config = dict(
    norm='rmsnorm',
    norm_place='pre',
    positions='rope',
    attn_scale=0.177,
    bias='none',
    tie_embeddings=False,
    parallel_block=False,
    batch_tokens=32768,
    dataset='wikipedia_en',
)
MLP neurons of a small language model. Each row is named by its layer, matrix (gate and up: input weights) and neuron, and shows model dimensions 32-159. Each number is 128 + 32 x the weight over its row's rms, rounded and kept within 0 to 255. Numbers have three digits each. A neuron's up and down rows have the sign that makes its largest values positive.
After each neuron's rows, "fires on" lists the tokens most often at its 100 highest values on Wikipedia text that the model never trained on. A number after a token or word is its count.

L5.gate18:160159157111125164185169115078181158184116121086111130176169178197101174125152111147146059064164126095092155111110105111156147102123141157156089114144166151136126123165128073133037104102125163110095169160188087137131127078127130162135166102123187203192123144134101101104092171130093083119122145114084182147122123170152122199124177107133115130134090129119152048123123146177128086114123
L5.up18:115137170130125150103164093088173164143123129086088188171123118145136175156189137164155095117092158120109139152149106101099116189146133126124092133108159111133081132100113106124122127108149182164125104141147169162144101118123074122110180155185154116133148125154147120115109165151158168092160108126139151137188096158124135178176181100116137111146105178143165172177083097193164129124128
fires on: "n" 25, "ul" 10, "in" 8, "ro" 8, "-" 7

L3.gate33:102135098062103178145105140142124148174133128107084070190075194178088096114105145099102108135095165200111128179085106080138151138130066124073129177186146115131154077167124158113169139142139120118150098139092112147102128164143130090155096129145101109116182138102107163177169096188068132135161099172098086078100140090110156140139116160115225142128048123129159120173162110175109126109179
L3.up33:098159133147134169122063109189123148173060122159132085140158143099138149131132112176133130139203177122098113089213153109150123120120148151128096173119157113082151153135134109116092148187136144138179147101163097109109133107052161071097066128162123103123120149130124141144117135125089106096068135166089126160072133091131127093092101177148123147126128098183145105129113156174147095152076
fires on: "ly" 19, " season" 13, "on" 11, "nt" 8

L3.gate102:104134095183097084171110153137137205106101131118189073095073197135154091133173160063121122101157169138184146094134128161109104141089139182119097198071108097125168133121159081188134136057131101128163073096094082118111129129084103171123174121140156115101116109184150134129104182116140100136155123188150097109082152109158128129141193151140114161138188127123101081124106171124164105141102
L3.up102:149139090105143150097144142135066072155094155085120075210174118168091152112088103126135113180126136144158121134134141110060153113184104132120155110164147074073106123142118156136164141127104158164139062077091109200152135145168141151077146142105103123174139074090163162189197061061143100160127078164104116122117120098108124109134201117147087137103140080151133118132072135150201161127144
fires on: " First" 15, " El" 15, " result" 12, " Second" 8, "par" 5

L3.gate471:127104089155134133169052152093118164123150101103218123163074130128130114144092133085123150130122160115044121123143149151146114135139123146113108133160125117123120127130153120057154111103141102199141121126116122131148109110124171140051110105121152111134111165152127130137137145098177212121166155149096124139148094108128098146169155096111125103136066058111092137090152071122193141165145
L3.up471:088101147177122113195097187137124129107128112087190161141107095139166106153141087097092102182082097124068126096156166154132086128121104170102075092091164127125110154085106114075101130159123109105130141129096156100097133108107145181122086081109154031107192178134136164116141120072132126126144152098101089098103124155120080106118108144078105109092094107091104135131124137138157112244152
fires on: "=" 28, " ab" 12, "ub" 8, "pp" 6, " app" 5, "que" 4

L5.gate438:144127126043161123064122122127128136166151147115106111137157137086124146178125136142171104097151135104061117181136144167120162029170167163122115099169155140118176105144144058165105056120136128114083060118175158092104113139132178112108135153107169148110193109155115121138109104098152153173144103085138142078106124143108088189159147145072167076101139185059110126156167149147134133089066
L5.up438:160166104116122156055129115155111116122103144123129069148099192099111123149155075110085159104149106090128123162125121098115151097143132187158084167152118120139102076065145172209160146109122092114150121111103092217146130188156152108157125112154098165140100108143091166126129092180149126086159112132152110202122114147094113105184132087195179139143128139154109170145101084125200124064134
fires on: "d" 20, " or" 18, "–" 16, " –" 11, "ed" 9, "gen" 5

L5.gate453:125139108128102091159115152138152147125137133190066137144151131130113224085091156166147135159089144094109183113161069160128144105147063129160147109121110075169109187120119170095129125131103132165055125155087076168108135125115121141096129192079111180130092170117166142173184112090117171117155097091123180146183074113102173093122115152130103147123125069158159171141178148135141078119146
L5.up453:064095103096058089139112127113097108142121123088145150154140115172105176121123078090133134127140163093089139099175123104160194077225161126120150073168134077185118131133126154119156126108146143135132164100085095158129149153117072070143089120133166103102136158104100157198143047095140081093125126056107163156093113118160098126076197103161162154144061096129136140155061118141112155175098
fires on: "C" 20, " '" 18, " then" 11, "ally" 9, " as" 8, "e" 7

L3.gate278:086134146166154029208154137086111138129156192107092121169125129088125078133178165091104097118145143110151129124112142177171130128130153190176071154094169116126123128160094066142072128171100108114117148104172062145104141130095130129119155105086073155117126111167118092095161095146129088124069106113148159119096141129169136115153121107130116122057189190100093105119109148071113078107074
L3.up278:155135169118131138146120099092074118143125153119105178171071166190089122104102073160153112158155088113087104085171127149122124149084178139083096136117096116125157088116164113124114100136071146142153058155081119177156177195104115152125128174099123072134076085095148125137147151105099099052137142114087117125116107149115209115194114130123090171078098060118119185124107155129168102092107
fires on: " He" 33, " he" 18, "He" 15, "ham" 8, "ä" 8

L5.gate49:145089122130092118151054129118113148124161137128130156145133071143178173139172135139077169114106153138171091156147160152118075117100124140099151154098121187105196168127068077121145101083133068187137111128085152125104135086102094106102112113117128107081175156100160107172145193092167134161148089097162073151145111034140129116199165157152099135091108093121121141087080086134112123149139
L5.up49:130113163120119173140174086207100102096144111117092127192096114100137101112123168156123132173109153100148079162095167092153143142121121163167074130165149134128190153126183161080157182082102115094165157072160151159126109150178141123127110098150047079085162166084149155097104108090195172107210161110140106158125131142092072124139145135096159126150136124133125148161151104140069100165107
fires on: "ile" 16, " ship" 11, "eno" 11, "co" 8, "iro" 6